Weights of a small GPT-style language model, trained from scratch on English Wikipedia.
Architecture: rotary positions, untied embeddings.
MLP neurons of a small language model. Each row is named by its layer, matrix (gate and up: input weights) and neuron, and shows model dimensions 64-159. Each number is 128 + 32 x the weight over its row's rms, rounded and kept within 0 to 255. Numbers have three digits each. A neuron's up and down rows have the sign that makes its largest values positive.
After each neuron's rows, "fires on" lists the tokens most often at its 100 highest values on Wikipedia text that the model never trained on.

L2.gate286:109119122153132114161181167143118151136201150103036186115177075183150185130144160124091125121137122136076128116149139213091132088126115075108113148156100115098119117169112096139149151107154133176150153068125138128142149112157175107126112078055138145156150152125089129149103122166113115155
L2.up286:166130117137089152122122227186116129144174197159126196094149169146109150166140127155092128113125083093185115178126166167123121124133144176180100160134173133127143144163155149181172146163107107153127210071112094147152155141128166115102100122080138116118130108152127143022068122125092066103
fires on: "\n\n", " tri", "rou", "se", "\n"

L5.gate505:172122096100137102132135178167173100166161127132064147082106161112071146163138148155088094087111157168124143072128149104127106076148123137151127140188096156157137144091183120119137129154120162111138127119162142100163083135114166122072175148117128156098119143110123032099164116127088089112
L5.up505:179108121122142123139123162172190175162079112173104123126167189105132169118124169132149143103102114164063159140157134210159141097107144148101090159063092134147110179147105101123167136142117137087154127091129138163102083139176188105136111114076089126128123083114124111104105116131106121140
fires on: "\n\n", " that", "-"

L11.gate317:050118143033151114133112119079149121139213141157130110125127161109144135090138217103081159123184106126175101156166110094122107087100158122114130142183120145138161069147111198149183118150143147148137167115111130123158163083051147081128146119141094093119088083109109164090105148147128153127
L11.up317:133156146122080119169131150123090113146133128075138125190101109128144071149152123056105134094113173116139115099138088137094155142103197188098134168065097132123084119042155069106093107087166084114159097097107092092105160173101099126061137162127217139188150136169110130148105184120091130076
fires on: " as", " to", " of", " |", "|"

L5.gate473:065139128067113149105157180118133102183153109152132108126149118173118120219080156076103152132084137175137140160153132086085185128115156124098104114174123133189095061148131147161162148137183112143132140122105100070150117133069116109138181087087092112154105099103162165133129183155160124137
L5.up473:140100136113136185120136115093164137119130179125192143126132176090136139145198129068145122188122101152152078098174126152115143125172091048104081099100132146095171136112116099128142172081124137171152163118151133140144128158070200097154148144139101162159142123064161105102141140139185126112
fires on: " over", "\n", "/", "\n\n", " such", " following"

L5.gate225:135086112137092121134165109127117086137075161135127117148170114147099182094098119151133216156088184079113141143056120143198117095115120106174102072111169100059193127099123130120152122145124142108096094132110177097108119167128117131133086132138063110103148109133128053159159164138131125129
L5.up225:095135149140162130133200078089069097141158106116114104105119159123152173079134138105113116095122116145155157124183169109107167061148076125176078164113163165125133089097179106138063133125160104083143146114107151120120134104172144124109165117138114122088200061125089107162132125146122087118
fires on: "an", " first", "int", "ine", "ve", "il"

L8.gate8:131129134132206118118144150105150144104145155158091164204113082157178149163133165109050147107142149176205173075164131066125139112128155114152050133092107157123093134150153156198153166147127101125133198091162122145127114114086151086085100161109120126144129100146156157136097137142196137112
L8.up8:098142152144113168123121119164154160131204129119121175132147126144163138092145137136155105102165145178119114072149195164122182116143138151183074156095087091080152130139170138162150152099178101125164154091094104128118119108163151136133096143063046143175091107101120100099154089072118108134
fires on: "-", "\n\n"

L8.gate491:091194123071107155177141099085151102158176107174109050153163135114146128145161205138125173128139112110155139135135129121147161146068104156062146114132137103136152101167196161150159103108084136089204151131126050100082091139107087131109133080158089096115113078143118164129149157107124136130
L8.up491:115087132103119135132135148102094212117121103204136142139159177116195144196161091134134144088074157119087143107151101151158097097099144100094124192142088134191171127178135068172140113103121130143130114165125176098073084139133120087099154095169114172127148139183159126145114108079164176127
fires on: " The", " of", " the", " It", "s", " to"

L8.gate59:179131154098140097112119144152103105094137089196133055148114131141090089114074147113150149150087154197131131088134142113163145114078133111118154117201122129106146152167137124092085051125146181170129094176123185111209087124178118145138138100161110122091187107122164044110085167181143119136
L8.up59:084177128161136082108132120119053070167137096122103093113100168075138099173148179127100156089107097165141050105136134143090176105081062125140133192188115118072113198162096118118100104126171108153166151211121130115101093129073124098094098138132045131108116101078117142121072117116144114099
fires on: "="

L8.gate164:113175138116126122156146116140166144111149114153168172115100079118129164136114119133154124114134131115185136083118062131053097092105172158160123186141141139056120069147097077132169112097134205117090134191098154092063111135190111141092195140061137119064124115142094147139122110199138197119
L8.up164:137111118137105099139160156186168090137140166128126151065069105104089166098138155138111123130112150096175097121157126111170092132061104174189172195186158143104124080156065129196157185071150156083087122128134098123117176108155118165105131137080139164136146080103101181165088077151184154153
fires on: "s", " Ts", " Ash", "t", "k", "it"

L6.gate32:166190175160073144163087093087140158130161133164150104098077070079125146115102171192140112141184063138158092132171096188117111152124155156125155158103123096095147129156156172096178120114094178101103148086081177061176107156190095129097161164140145081139141104093124166117176091180118204141
L6.up32:141130099155128115108102114161128124177107121108234108171114138140129167179104145143066104154194158181166110068104125129134134126089142159164119174106136141157150124124140072146133116115123170107103160124075169115140129161196070073153091109110188085079088119109125171097181082211141155173
fires on: "s"

L5.gate262:170109137130093094097171162182125106157167145103118150096100107156094085173115159149097061145117173140150180078105118141118120127102169169087094147122105145126136113110139114142136166120185117135133132089124139131167147186135113126072132135088116162162093085127097106151227111104128160150
L5.up262:135137183151112167081110167201099162112149188184160105115125162117157158169088082092138160180130109109153148122131162110143091112126157107069087169153096159153092132105103081139107118211135164209131145102124074086113099174099122101105131115083101198156175161117160140165117110083146170134
fires on: " which", " that", " about"

L8.gate322:124151079179178111143096151122114116120099180128069125112098171120148130130151119069117139174087175125193167096053131132106169110091222138154113137102082153155099134133184169076124204199111158136147136110102145152125078141119095118103167162190182104073144112140119162067133126126165176135
L8.up322:084157064187142160138129154154176170142172094084123151124111105105127139114130149190160115082098065171121130131092164088107197140052180101178132106170157193123173081168122156130187093161103109116151110123092140091061138096145144143125113141176067117103117057137192132108121101155164177117
fires on: "\n\n", "ma", "left", "ha", "\n"